config = dict(
    n_layer=9,
    d_model=256,
    n_head=4,
    n_kv_head=4,
    head_dim=64,
    d_mlp=1024,
    vocab_size=2048,
    activation='gelu',
    norm='layernorm',
    norm_place='pre',
    norm_eps=1e-06,
    positions='alibi',
    qk_norm=False,
    attn_scale=0.125,
    bias='all',
    tie_embeddings=True,
    parallel_block=False,
    init='normal',
    init_std_qkv=0.0205,
    init_std_o=0.00482,
    init_std_up=0.0205,
    init_std_down=0.00482,
    optimizer='muon_variant',
    lr=0.00534,
    lr_mult_qkv=0.5,
    lr_mult_down=2.0,
    beta1=0.95,
    lr_head=0.00561,
    grad_clip=1.0,
    warmup_steps=200,
    schedule='wsd',
    decay_fraction=0.748,
    decay_shape='linear',
    final_lr_fraction=0.0,
    batch_tokens=[16384, 32768, 49152],
    seq_len=256,
    doc_mask=True,
    train_tokens=368000000,
    steps=12733,
    dataset='wikipedia_en',
)
MLP neurons of a small language model. Each row is named by its layer, matrix (up: input weights) and neuron, and shows model dimensions 0-255. Each number is 128 + 24 x the weight over its row's rms, rounded and kept within 0 to 255. Numbers have three digits each.
After each neuron's rows, "fires on" lists the tokens most often at its 100 highest values on Wikipedia text that the model never trained on.

L4.up597:098111132127160106115129141146140116073128118094129130101116130135181148119110136103131113093095113115099110157125140159112139130160119131117122141104127149133085139089145150077114129173110135141130155098121112118144143180107112146142134074125126121121146171160158146101126089121137101147097183149122125144134136130097113142118155128127176146116131117109059166161147166132137149118106121091061110178149111089099111173114105136142087140107114182157146118140151177114144121075159113158147106094144125115147121107105107131149142094123130100141094120151188157152113146128158151112109144109134158174115183116127146136172136103116145140084148141144139121157116066132122140124151131116132121107084127137164109144132120129141112110111120079140132160162118130120113159129124134
fires on: "ze", " work", "ten", "gre", ","

L4.up636:147161086152172138108064120153073127175117111149131096130121075115139109104136119098134152142138139095151129145141099135121104150110145108130111116143129144161095146174092130133084149077151116147151127117170160134111081124123122178101134094141151130146162165140150156114137152130149109114136118169144146151098146105131152113126132089142139141139145107150129136124171102139127129146167136119140181156120114129119139154145131140112104159107101098134113109115110074133140153129120124082149139182122130118122125111120159137134127107069142140095160141097122112130114156122129135140111119141083074148109125110136110146139102085149128146180134138137166105110100109135137152144110145154128156116136114093140131168115075108117080098126119125151121137152107175137136072156054140
fires on: "H", " H", "n", "en", "mm"

L4.up773:120129138121174118140138094120066139080167101128116164082140107122166147123107125112099123110079066133139143110145122124101148145122126135124115157158085127127125097148157107170108162137143175148108079106142094109107114138132132113163123114156113134123101147148128136102067122173148118121184149153160122115116168090101139075139157102124131129100152108087128080164135149131123176118157110092145133157136113123163143126162171136108103125137079133107101121116168126105126114097136146112141135126134104160163087136136141134137090145130170121134125136152112101158104119127128121147131132090121118115143142120154147076094147163100139122170144119117179107105126140160124127109140126118167156131085102140130137137128108128141139165134110135130091138161179133119148093083098111
fires on: " can", " may", " not", "cc", " =", "See"

L4.up112:151127104115139225154150086158116107126167122148104142153137138149146131142133122137125113150139144132114147095118089136158113114072169097142148112065134122137112139119143166122155088123104110143137140151125129110125155100108124135140112130146170055089135129158143162134139121127115148151147135127135126148098186127147168146127094182112125154129138135109100098103112132090107111154122165113117112152184136100200122097095106136097117124126152136159175130124124110140095119145087139103126140102123123109149097132105117134148133119137113128101124103158153123100136076149151147080117122134160131097131140163152138089155102130152095134150109143104103150116075131103127155104107122131126160156149133140117121145120144176091135144176150151151131139082107140154155143144121139
fires on: "ed", "it", "ic", "ing", "t"

L2.up913:138088106096128116094178131132115103155172106133108137093097124131139160117172173132125136123116147127130168098122114177150150146131099139178147116157169154116119155104140145162150127176113096139109079151090175130132144119107136103163132147158102116110087091152166173133080152116115182156124170129083127157127144089125100117114138143154124132176124132103156104114144122119155117118131147101104087137107149137148147120143113130127112118139127099145121115153156133138098103158136114106083133141112133131129096118091097147148176119126111134146101146116176118114100148099125128081129106168114113130075139111110095164145118140134118138122084112132136140107109122101129101125092112117138123141126100142058138177108147132110165110139165094160110155132156151145108110160094137
fires on: "t", "it", "st", "re", "duc", "at"

L4.up439:142087117145066093137145126176119132146155161127155117107090134092129148117096127153095127128116142124143112102133155132107134114148135151141137147116122097137101108154097091136124132130106129132117142129136135119127170119106129109126107133100124145164085149153114109122112142133114187159129123128127130096129134139143155085102141131133110126170113155086149084148154097121084113160139134201130125076123097090179125155121114138146105119115086121110081135133088131093194121093142134102111160136161154084129094139154117104174119160129121108101106156125152112167126140154132098129128127121177122129099144109119128165131139115140119129128135140173108113165121168203103162132097119172086137105080098156106096131155132147120138142111136112111137119107157136135163154158159160
fires on: "ed", "d", "ated", "ized", " "

L2.up160:130096132093131167105098116097126188110084107119124112140085115152149104130101075124148125185118144163109147129162115113153109184141128120131142088129134143138111069134138118095142130115138150092111193120080149087149135100113096120074140140086097153164150124132114122095150088143171135122125114140076166165124115088082109156114141141102121121155124129148117130139092139146116115117127137090166111098111159089112110113113140153137099103114132152156119125133140103115145122113108167126104150137124105122075128141105123102120142140100117134103108123124155089150162117161120127117149120130118102173132126111149136171162116124124121152108152106150090108109085119115107071130126122149145178128097131131145102150085143111132110165122115136156115138159157110099147138120135181
fires on: "a", "th", "ter", "der", "A", "li"

L4.up706:110156116131178138103130157115149185153146068153158111156176111149162138113150113156103152126159157113156137118103110073151106151135131165159126160155121142089138140115125133148161164103132122103134153105111112094109143134109116125141113089138179194172080130121124113104165133113120073119138099119147138139149142130082137125151098076167153129110150098102134153101108132100168125088150157144158107111125119156141147139131177116180108118111107114137110102152110117110118089144133131134129142089126156110117118099100082153119106185122093125120153143146137129126088149134117100100112134129134119168112106143148161147100114132130127083128102086143131120135115108090083130120162106130125150101103129154121128171137126126124088132122125067106148131138147135144125090129109129
fires on: " ", " b", " p", " f"

L2.up871:106112102121110101094116128120111105159127116164113153085165124148104108140131117150105134120110129093136103149103092128131146132099151102133110099126176166131117124155142095127083107123137165091109116122142117094156154136147166144104130119172097105163095148124116127141123096104141133145141165182147156160140129112151162142151121173087128116095108133162174128132137149100143148139154084139138135098085146127108155099073128113117177145149126115083124095127137148139130147133158138130152134139132114115069105094133130127154122109108123103094127119066111114126174106130116138159166123157142116121108131146122102126137174138131117134115159094170133126136157120141168174167075103088121124164151140107113078131146141176145090165113130097126149142144144176149121142169092118
fires on: " K", " Ka", "ce", "y", " Go", "le"

L4.up415:123110158143134167146118155160089137117126117134177114128159141138149090081142097156091172120154144144125100087127086116092127165115084103143118142116153148100132099104126124160152136076141152120119099110080078114095142086136127106175154108104135165118132116121155080140135111166173162121128149080108141127092111103122137125167086166150093110137126133102126172142114120160159138155158105151136137154120146130128133149152117168173102134119091138116151104128115065110157119135127136113151112143087134146163107133151114113121145141114149131142074141155160118086111111124149076130113083123148117126120110130122151122132077145158157149125142102094157116147099134116113139099115103120120146109181120149141135119134157148130146134165158134128145100168135117146126143101075139
fires on: " b", " a", " ma", " p", " member", "\n"

L2.up315:119148135149149144168089098099151111125133170155137098125131108092110116138140148168149144106160152120119103113105121173130112150159170147113125082124117121114162153129177120118130111120174115138081146133144150138133120097127165127144094090117124076122118128116154123138120119138120124111119101165119104159121135152159158145125097161085112145124154135073130089093150149122147144099128153087144112169122046137118168141097133160098148154139151138131146067087097129094143150128170146114105093130140106181162161112130107163139118107129168106139146126117122136101123172144151137099137154146126124127142109178166106122152146141103124102136125134105122166156117085136137088126148107111141097112068129183144121137148125129170117125129143122136145160173115141150148128107128102
fires on: "s", " |", " a", " –", "ning", "'"

L4.up540:186144098154165119179142177162187146113164113144104121127142122168146113164106119127156111146158124100122112111119093141156109141111125149106123138153086116129110140138130132114153144171165130090150131114139111138147099089122131117122107125106157080117085141133110149122141132103116096130136090144145115124155165118155144120164118147114123107124135127118104103144119110116104158170112131184089120139145103146132116137068112170088121086091115124146152112127121137144148105100109092145130121134088113136131125151111121108154117116118127119121102141150149103153115151157163148082120131107129175133127203136107152107151139155146097091111164137116137091176118148122127108105109118149118129157131121128152132076112142128112174178096145143135108132169108132067151088160084161
fires on: "d", "ed", "led", "ran", "t"

L2.up1016:142127133119119155163175133129119120167073116112179133083150111121100110101125135133129193115141160144132176115114158120130159113103136155116112123090096116134147107154105174139128145142114115088099145098083144118120138138091138107111131111148139124154118120170160162116134106127097176161159146117160180145146163134125117135162132131134129132139042134113127100117139149133111176116079092096115120054102095119131127099084144127148127139146160140129137100137122119154169109081116103129144130122087117136132141135135126134127134131118107119168114116103089133131149111146133134103131114134184117126112112098133153102115153107139101096148167186134118120132115121121128157121136177141115120133065080099145132139148100126128113129123125126082093124128150093110087154164126163
fires on: "ak", "k", "im", "ov", "ci", "ur"

L2.up621:094064129132117118132139076209141088151122139128116123112132157144108102091142138118123118102160140110150112137127120119167076119139160119129115125133139137109135122103117115083171119105100068100141164148072098140123127115151102140092134093140135089124104107144101136116111162160106105112098103125135169108123147147145134160085117155148124134099162147135137118159164118153134123101135155123112170157149091143138167150141122154182117121151154079130150169145105121106133107113121113129141146105114138166116046132133120157115112119170160088162134138105118106114127115135180125124127138147106127088149106153140123123148151107122118144154142115125116149153149133137104080109149099118139133134118100152133131164119117123125126115137120137073148147100093138130181118194093127
fires on: " |", ")", ":", "s", " to"

L2.up409:141094117138112141154074123142157156149113180116104099143144154142127140128166101156136162127141068146140115139119153147113138127114136147101127148097156133091184090104157128081113129128119096071131106114116109116081127121096178114129156129103122174122124117137123101124140100139134132072159122132084134147134123116119116133129110105133116129077132127140101085116131109124113151139145162133119126147125111142146123125104113134165108094181133132117127073197123152154155107140079110157136122105123131149170116082122129123108098053098140136116137146120147144096128138106094129141157105152144095188120154113146079139138127095146117140117183111124109157138148155125104135133154097171147126106143144112157165127102101127151099105133134127132078120138148121134163139153082128
fires on: "A", "U", "y", "an", "land", " Africa"

L2.up672:104124100148112118152123126128135084120080156108147073063164143126147131161112129145146150122132114121186140146107154109106143131153131125121124103133149159145149101098149129186179113169121122152076102092208116105109092157130111129128113131148132137125110108151128144160145150078127141135132129092146131152171139162107134108114146153155146151127163124148129104117088088124124113160122159123120081108095115165107129079111111107155105091120102128126153111130169064122139148129139136134132120161103069166118139114126111135136141118101138116132110109146116144154114132135161116154141108138113131111150104131166140137106110090127127141132095134102094129155118134127121141150122107136190142163159133114121092129135105157081104120123150117124114162129128138161097054130176122
fires on: "y", "in", "-", "d", "w", " a"

L4.up803:127146118149167112122153140108162140147137084121123091137120088110148101117122134130124143105092117147132133147090175151117141189122114073148093148130146157112130169145147171119096104140129117132115127186113106079155138129138117143121172133077136133093105144136118121161166183114146135123157130102124124086135162134078165163142159087170124118139137117134132124122120151117103141135103112127137101077096115139120122113106115081120105106107149127159090137174076108122124165099138110117127148160138115117120159105081062118133103138123135092148118142117120091088159108133117103121120157141166124122102100142153110093125165149141083156121129153123144102140139098129180172160135089141155142132140115115111164161092137130133145149124146132096137164117103116164139114162142117
fires on: " L", "r", "th", "l", "s", "at"

L2.up496:074150120129153142108138164139095149117119143159148133140124119084141134147137162140123158115107101098136109124127121125107143107129141117126102111130089110125168140108155172116139115102154141089128106110122108157110072090157122120116177125146097142143120140136114135109111135135135132129142108130149139161140102103102164072095139131118132119159147095151122121134113131117101111138121144127153154153126098125134174159123159148116115102133086134125137134144143084088124108116126119126154104163120095154129165118137150155102152132154179134170130122122157146116105107126154155138143100127108110139136078102101189188089150087107103090111150143086081092165140040158189081138105127150128141170134084124084133118114098163107100107133137124100128094110101146121141132133142143
fires on: "y", "d", "History", "ence", "ef", "il"

L4.up601:108136155174150123145138136145129143144113094103139086041145111145137139136160114112124128148114126130123082109150123139087143143128158137108142135125136127104113099092112126130132098136123143157116123158138147127127163183162128075126160102102118145129111132139123135111138140142094160113113134088125105121105159101123158139153122106160099135141168160142083135094168106141127155104123083140137151142116130177077163117134103105154128147146142104108080097168159102160142124129140119116128122085121122130102126165106142111135183124119131135131153124151126136139154134112117157095114106141146124086158096095125150143122114161123057117113152116092095162107128141168091130122128088127124112120156116152185114099128142106156163129153136159122165097148138128114185089120099197
fires on: " w", "u", "d", "ar"

L2.up991:125097150122117127138135126093176157134084156056118092114139141111123111137158112145114100137118158174127096088142113123130109084124128090133131134128156105113147121157162120143154131152101082084099131118114134179140107113128118139158156146144135100174113159153115132059173125136145111089102123108090114115121156088097174112138114133099136107122118109099145144118116159119144159184091119121122137124129113147116132131104092144072106171132106138125120163068152099079147146138141137125109163105132142074115149107102137146169140151160162122157130147133099098149153173078120142106141115126115164116133098159155132127151131130154079090130145087113115140147110126129128130158103130116121128131124100177114126165167104125133148119114124149090158108113113146149142129160132132
fires on: "ed", "ation", "ing", "ice", "ction"

L4.up318:140160097087090145168125126162112130143147147108132157142107134161103104147130082131125166156137138139137118124107086117181129149100125142166143134117097123132156153153126192130147151151134121100156134157129104114141114171119152116140134085099137107170121116137107126118139096190148117096131132146098121161130138145116115125093130138125119102133093150118154158120146121104107173128110169096109105151139128109145108140140115152110076141122139118096092109144115123164112090071149162123128131129134113135090176144106155160123120143140131108174134152143124119093111115081120122128101180101127089169084110146149131134129135116133125133143131158129112079084138127108083152170115161114063103121097096144192167120105133168142135129152122136141132120144077082138101109138116128
fires on: "k", "im", " 19", "z", "om"

L2.up300:132130115130174124089158148149134141132144091151147076094134100151151083086156138131086105139098143114142081138120128108150067110094088140141130118124137104136105142173099162114128152138150109129106090183095178142099121103143142152101116097164132158205158107120165155156115094147117089116116148145120127119095134148140173151128146159123147122088120160133128124121108148127112137130125091131121146111127107124130175159115136122136141167183099110150133129131108130134134165120105128132125167138143125130177136139153115109089122146132122106105131163129129111157154113111085196148146096145149129092137107112139099128136076133100123139151146140139131117110101113125115122120097139109072162103115094156152091100127122115087111136150128123144124077123141168167131144151147145
fires on: " of", "ing", "en", "th", "ed", "n"

L4.up670:117177149074154139129126129117113135124149152114181104122156138136171167148138116089104115140134123156130146122149118097138117167116141158085128105154158155123119139100147113122077107144104117108095118141137067147132129128132163122120122147095093131161150111112141135133167115085152099119136111120118138119111105098154121116102118108089125161109125080123157119107095088131106099105112130123130125141120108141077122131158149145135136094116124162124114110118167138142106182111113123109117115187130070084150140135158131124120144130100143155127122133070133139158135144097094157139135086117130102139137136130110187132146145129141132129096149151087083148135073155123199174162112096134127110121142147139154193129145112123112122128166127145127131122146143129138087116151118202
fires on: " La", "o", "y", " la", " ", "le"

L2.up116:128148135140183158092098190159161112102148117122079126067175090089125128138126112105109116163126143136120111134155103140112127093112110109138139115152110161127131124107130144114141098126117062145134126160147145108179129062126165099116128140132145082113110140165110099139105129139090139182114126086146148131141124164139172124149143135147141130112156145113142154114144145125153105147119095118134138153131077126129151102135118157131108106126126101120128140113140115100153138132133127107117114123178144121151110160096153123125131120096141122141137122131171110124150170084145127141142115130128120072125114166133107088124112135181086156177100122113113196133075154142135123135095128142096153134111136123139149152134104107123161152131097115096124087139093129187160095134164116
fires on: "ing", "w", "ed", "lic", "ive", "or"

L2.up838:129136153091130102120119120084178112128109143091156129104112123142163145086150128130122125143084125169139107152124117165145134152105100120127146075145101104111085114117158100153095145168099126064155112137131145106143146102092147107118176131174162157134164080108124130142122112139133128114124140139088144131184144142100097158131167134166120115115103113142151106126148144122127149092159157096093128121192146112107111182182125154150122159120131111146194143159086108094120116116100111102092100127154149143140122141121146148120122142132128092176114132070122128157131140118117095143124137126139122150119158130155091125150092118107103098168121142150107104156123134117162143176118116138101143132112088177130102130128118145112133163125133133116104126157141099173120153127140126
fires on: "e", " of", "ce", "s", "ve"

L2.up173:136149123150125131162168139174150138121097070085129138147122129133149126142121132121136156117110096115165164162108125133093129145126113154148105081167095115121123139120172133131185110115124104138079138125136130117159140106125152068145146116106108149126144119131130139157130158095101147134139130103155105129110120135085079113111137087095176153130134152099152145115145175092146081156094122143130134096123164126093133121183109125133143129113095101141120094143136183087135124139075104132125115124078081118140159131138166105072098147111106140146146111140195080132111115119126117124132132181154105101158116089142156134116132106101111144138126111127106118131138126126112136115089155120118142103107077091139076139112135109140159100142132136164163167125109116103114132126100112
fires on: "th", " to", "h", "er"

L4.up281:114153102133119106179139107135117161120114125118167122138131147116156178134132090104123133138086117157151138117192133121119176111098106116119134171149132152108126129105098091124167160143092120135176117159091094154134143102082077097113104108169144122124138153139107123145090112119131127147135137145154094087153136128109134116147125137174129126093170196108135149106139145122105084143128145112120121123133136117128130101145143182099126072136114097168151089159136104119138120134156159076174168098118137151140145132118161107135138138121129121150096163129114151109153098119115153125139119144150145105165111138125105107117109130155105154113075129137106094096162132124175122130128139124113130133123086155203141141102143092136165130123166115123120126100131088146129072142129137
fires on: " to", "d", "es", "ad", " of", "ed"

L2.up68:173115132133137125111135153158120072106146142125106144162120144115119171155119062147133107141098135167163104117108158166154093101154126147091102155147137153146124108166130106149139094151132162121120117109154118126140189076141114162168126113125157135081130141146078152103113103103103160147095164125127121158170096101102123074141102148101130089153093120092145159124161088146136118142105153110123134146113155111102150184107114146081136118122098143107097095149126124111114143128123127093136104165110143114142101141118131079150142122164149141092106092106144118151117097168116126127128153162096102116097102087127082109140126129116126153121137088127113125115141148171117139149150096158178103141093142135102151086133097112128106137135126148138147119089120128108130127113120138
fires on: "ing", "t", "d", "ed", "ction"

L4.up36:144164135191115117189133108135141124117151134152086089120138137110160110125142132127114170131121111127128081097115138086089144127125106162100118147131171144114132148081108115101125151141093140163116105170123091080140110097155108153116108118094161105115165135162103132080142156119138142127137123104062100134157153103089119118105124148145142136144136145128137130151121152145125140100150149114095135101130131116112105153162131147091148133139111123164174138116114122128133205134143171106113121127137167106138163157123139092113152127114099127117135126205145139141154118147057124108122111147154099085138093158100100106154109148133097117117099177130124119121100109139129141133081129126133102117109144152155129088149131146139097119088111161102144138153186149135145120130126121
fires on: "ing", "ed", " as", "d", " on"

L2.up201:126083114138145163109134124164122144103144121073123125120145100174138155134107084124135136127119150097164113063175110117142137154159130150155110076111128129089106116132083168113129103099143120150163147132134127125161142169120106123126151109124155107124105121109125154092122119120152119088067128107170131125120141100112163079108120114102163112127135151151111153112116146140152148143156104134162122133073123168106154118122144097130152154145111095120120108139113126175130115095133151097128145157147145137171129128121130102095165153145125163120107084127114166116061155121133099115157123118121145123078105134140112144103095134173124130127138169138121139161082151123164093111147112098108143139125148084162124112128129149105154114150085171122169113145110187151162138110139115
fires on: "d", "ar", "\n", "a", "ad"

L2.up402:105098111085125134127101131116140145121098165141091158143103157171135168119134125145134138146137148143125194110073105148118155119120124107133149146105149116162104103090122095157137131118113113164134124132117137106173141097151106114145116081090104107119124120129127174131137111089091119149109172092128110143116166156093120172118142141165124117131080121187136118099126134115109125145082121155154088142146175145153143154152118104139139140145167109160156069113185130158133110133152121134068127117105132126134130100129136122101126162121125129140122120147122121092153104112104148107144150170120105092122131114101110100143134136183118164154152132138094118085131111078119099120140093169136125143118131138089159136139098117082107121147080148133134109121097165088161091118115117
fires on: "ing", "t", "d", "ed", "te"

L4.up938:128121155092157121132139158114115094101159089118155170118207109133148137118152157133090119128131117143123129147105126116097167154107115103085096146123163133071070146114125117168142117142134100114145092126127117111181098112109153111152105127175114131119117147100144116104123124143139113116166115145115137100143130130113142162137130119109141138147116121115132127156122148150091130109116130166112131127103114090150160095131158105123115122099166157125119215122140162101101158130139116107118175164101114107128100130101105145102086156151131138087122170110126156129167117136109173168124134171149110158151176132094147132078140132096095134102162112091098122141123123117118097155124091098122107105133098154106155140129156134095148125089148156136136098147170156132130151158111143
fires on: " not", "et", "os", "as", "pt", "ult"

L4.up429:134142092104140107138144157166165106143125100152177100113129191122133154143139106142130119206146128097118129127121148132109111135184127118145110121131129114103130166097091147107135105132143105155158086141128147124088104127116139096180175121114140047116090165112096136114146128139136123133136128104137101154103142152191135116114107160088140108147173105129130170153092184118124139124156162130131135135130146133163144139141140116074126113161103138111139113137154087102128165145139109125129092156137136126157070102129122141129115127136157115123133163162091150143100099129159135107133079130112141136094140151137133141104113123131118157116135122116090121111161168106168118124135132150079157084103088113158113125113121133161164156165101090139120140128138135145086138134121132
fires on: " re", " as", " a", " own", " record", " in"

L2.up224:092111176094121105147132125116163136139110109101113130119134151120126089128166167152118151111116115105139107121134131137142135138131113121070107160146102172119149116098112171155136120111106081143088155162103116100119158148108172158129140147133147129106123143102089152153135153140094140137109095089109134143137138119110146081173139109122158144161165154155146135077164135134152110140174091093097139119126163117085092115129143127175131125127095121106091124153127122107095137128105111137118115105122090132144150147109139162092122156090124124137099111105116097122115135134137065102156122092106139146096130133135125111154110136189086095139119122078078073108146116137129151153129110118114145138123128146142138157116109120143119153162105093106103090177187147152173149115126113
fires on: "e", "r", ".", "ce", "t"

L2.up285:116130137092148134125133128132130139113079121140140101163083152150169111099104142086118111128126117147149137153128052154139118167131112166107126096104135141140114124153105099118125126142094097190150137154112149139120186117149131159147150109138110133131138144153090125126093117123142132134135115144095108145122173108082097173108108125091135113147142131095062114135104095163142108145137139119123130143090121160140143177125150120156111148144082143153115140153103109137102110095114158150085108090117101155129130112148115123121137154120157120099110155131110125100151093126129161136178112168113103066173115129142076085111123174119133139106124141103125149132119103112152129110097108139122147122108108139139094134128141126148160133141155170148079158111204156156152126098133139
fires on: "th", "x", "st", "ch", "der", "se"

L4.up918:195150103100133122086116165123110135161119080138133143090153142104146131110128075088165138140155110107139119132113086107145122121123126147121137137095163144092117115151112098127154139128142112137117159168130100132095129125122127075111143144118125101094095186124091144177138156110111093140172111169153137140135141104183182151162103135078111126122121105096130137146083161136148168133123144131128155128154115123152163127134157133098113102102128078140103071153146127129141129134124154152092081155134139146180112094145154148108141125108161131132157123127094112120119083143142126123154096120110142159140188142161172078147138142120152117125159160116092094141122129138098113104131094156116127091110123113090116103138155118138131116129156123115133123103138114131100099158116120
fires on: " ", " he", " an", " she", " as", " in"

L2.up716:095112111156132129113103126130140147103135085143127110092158131141123115122157175151127115154146116126096128114066121086128130190122163146118112092153061117145141150097178150167123166137115126137144162144133143179122135131180113126126138101123119131100115159114126137123101072119098147070149120132131088109121153106142128118137098104111141143158092173133115131105167103120132152134156112119098108126137090152151111075174126093100115147097121169167123119128150149131160134121102137143123120126101126135113133117135143134130085131077178124116141143112144092119125126108119136165118153166103126173172138152141136080112128115130118123132088185138141073117120100125092110126105157146109166137114087094139109131163082135132158107142154100139162127110116158129110115152120154
fires on: " he", "e", "er", " his", " \""

L4.up1011:091085068142137094122125138160126111090182101102156084138164134184130117133084124148165159130099126136170120097147145159122112109120111142105116111130110135181100133115092149104154103125181137132144137129144139146128163128123116137149177126131162125118110123144106138114094164104108147100102170112169155115158119083091132116112127121169180123131098149107122137155104121125138166107144110138144114130100141122140112118139160127132128091142129130114127134147125133139156165109162129131115153134147134085162137174145142115126127142080154149080146150153116137158133123124138153126128125135154148125115148111084087159130119142144105117162121147098067130111100102186125081120166116083078149079065112148157121104131095139106116145175128141123145100132131125122110106122122140
fires on: "st", " Te", "th", "est", "ed", "ing"

L2.up722:134092139132130144142178116080142127132095154161132164112150135104165147116121093082134149171112145126126158139087092160180143114093104125118136095089138115108160104122149159139168129137107130154114143119124114127089137113092096116166152103094165088187166135122120123056108114147096131132114138082133140123112130156115117147136113152113118160145139154138132116085125110099083140102079149131093119128132095123137162139134096140142132139139119108109141131134141110101150150072113118132142086121126079094127059117152119132110162110110142137097150155129170135117115160159126116132089163136143121131129116144084169120142126142130125121072131093139090124111119166087147135110088125156142130163111133153107147138139136131134078166122125104115143161136142156177135129162123146
fires on: "ure", "ity", " of", "l", "k", "cle"

L2.up429:152139116115146103099143122138115127130133134138079130133113097111182139160153115113102147169122088110135112133157163105122173108121108150149113119117136125142141131145141163165095150142139141122144131143089114141152128099152110110151095141140137086154080114161133143144167098099110145156115119087147113103125130084098102108131104084110129098080128129117131126108125137099128150134097121132133124068124125116173134147132113130122161152138131158103094130157121145133139141152140075131109139159126093109177109103130171139139201113151171099108156152119124109131132145138099131125105130117089155105078102147069127083165061132158101118117122096150117112163128156121127115127153076134170100159091148165141126099173117156093152138146128138135119103156144119141178136106115157
fires on: "ed", "s", "ing", "ci", "o", "all"

L4.up258:135101147102153171109113081121131145112136139127093139111092124139100134153105118122109154148111126118145131088140105127133102110153095177119118103161133118115122142127158149134146093158116126086136120111086111139142079123158125136141110073118108129123137105179103131103146119143151090157157132090138148179101120133110083136118096115147153145121169138168168111172092126142144131150130126129114167092149093152150180119092130165126099089166134126151126157150143136077120137136167110154135072147132094120127124086083129178154123128130128091132101133135137129088132094159141108139139115128161124156137187153128112119118085106143165114155161124178101150114109152141136124135144094124152145118145139140149170090132141131171068139124155123106147107143121138160121122167092134
fires on: "A", "gra", "vol", "ten", "y", " I"

L4.up324:099136127119181105089115107128070159136153118112147132162123121155150169167148180130129124128155122088130137150144068126138090136100145111136146133106084133133140163129148173128132146135130149099148139126105126120127080136127051128123133097128112118147137188111098128121119122108100148154166100112113144144148124110066139137148156140092142138082101148113125164126133119115107133112129133108082196113158110112130141107155129127099115118086104143125194125128071151112118147087118152125149140089129176136131147121120125108128143114107116176134088141135134132111121117097130160123125116102123133119136118121117105124120116120158169085108141079142151121135102119120140161190105060142145118105129116141145135092127167093128124150155134088127126113156165132117144110145171130
fires on: ",", " of", " is", "ed", " also"

L2.up195:113166147104132072113071130156154141117102103115153112160107129137120134125142136068132136132160109086116101134177095161126123117121102118131126122104131147147109118124155180111098130129165104129073163090121130095118107123089150120123120128102110097127135130135097107118126145136140110159159146138126136164161148108114149130123170150154137153141098148130133130104131103122115128119122126132124108114139123136114125118143157182165098172108149124086168141105086111101139112123130108123154102110108093086158141139130074114109130108104152143140091172139125134169077093128131112145128124131124116146194116122098134107083099091117143111179123126103170145134093089121094133137092165162135112091125140116114143125128164186142131135164102182117098140157093161151165125088149136
fires on: "ed", "der", "y", "point", " of", "min"

L2.up1022:123144089127166148103114168161154134150094060140133145124147120122078114169102087153102104108083164105173104177097107095122066135144113106185086093132105114119084101136148124161146088105134123141132071111134122102163129136133139121133136093099121143121115137135115135137136138177115109119143080082138196137156097135086151124121131129138135118122126170105149091148159147087164115128100099133131138113124141132125136129105151117113142106161110112156114132127095121154126129125180125145111116167136094145077123094120144122109086088136124104089136134121132107136157128141129142139141103136154127116162115133151167121149119113109083119102157144142131114128132143122145155182134120137128150119115103087127075153117104128111159120151168140119128151086120099133110153128139094
fires on: "y", "th", "ly"

L4.up764:133093170144132129125133149105121175108162128097143162150133104085120128084105143139092132131127140142150156121111122149112117128158104180134135158116148140114051118169131116144164105123156098096095143128104149110117109113155112112134139083103139076080117136158136153127111114116145154127096127135120148146095141163141124178082142134133102109106094147144127101117120164093179165155118105123098132122117149142100131137150117135104170139153096124110129102154144151122144138134149157111163129109124134110121114102095105125129111146133094167113111141140132147134114136100141093202116080071107108137138088101153137122142148125149168143182135107132089126104128116174084122120120146160127132166073127138129134127132163119141136112149184123152155155169144112169164112129121097
fires on: " Go", "go", " Ba", "ro", "te", "o"

L2.up120:165108078121133120110136098133128154125141180123138157102116110121111123090155143128132146122146155145106160100138120142122106165113150166133097157144109155148100127155173106150101123162092143122092118125098104103103143135090149125128138125143103149147114104131132086165170143113101141090137106142114151147134122113146159177172116138153071153099140155146111155143109138139147156142178089151122123125124131091105104145170109112109127100122147111131130118115121173107135114166095076127143107180102135142150148140144152120083127116049110157152079139169111120143134133103103133126196080143124116142103116131147128116126140126109105157109151129109119157138130158073157149105134144178123123152102100131128120142088124160125145149125143146127161170136131154177090098138117145
fires on: "o", "um", "la", " La", "a"

L4.up153:155134122157185133084085160136128146161094147130134169124142152106132110109119077132136145134133107149128136098116155112108141132130158127105144104120104102105092148154162128165131093173121097129173102116108144117126160089114145091100125102131105176163057091138097106100134135128102129124129102118119134168105111136153136113107123161120139147120127106141163118126148142160115122135140159195139115099092111156165107102146122132126125105105071083134167142082092134082157168154128120167106124161150102127147112139136144144122103113128105128116134141127147090160174152129152089082122098123119142129097148131154144165109144103161101137141153098151117171113133156103153151175106125163101134137120112138096131118167111144122129097133096104085130130140125143096128107108112163
fires on: "ic", " found", " for", " represent", "vi", "or"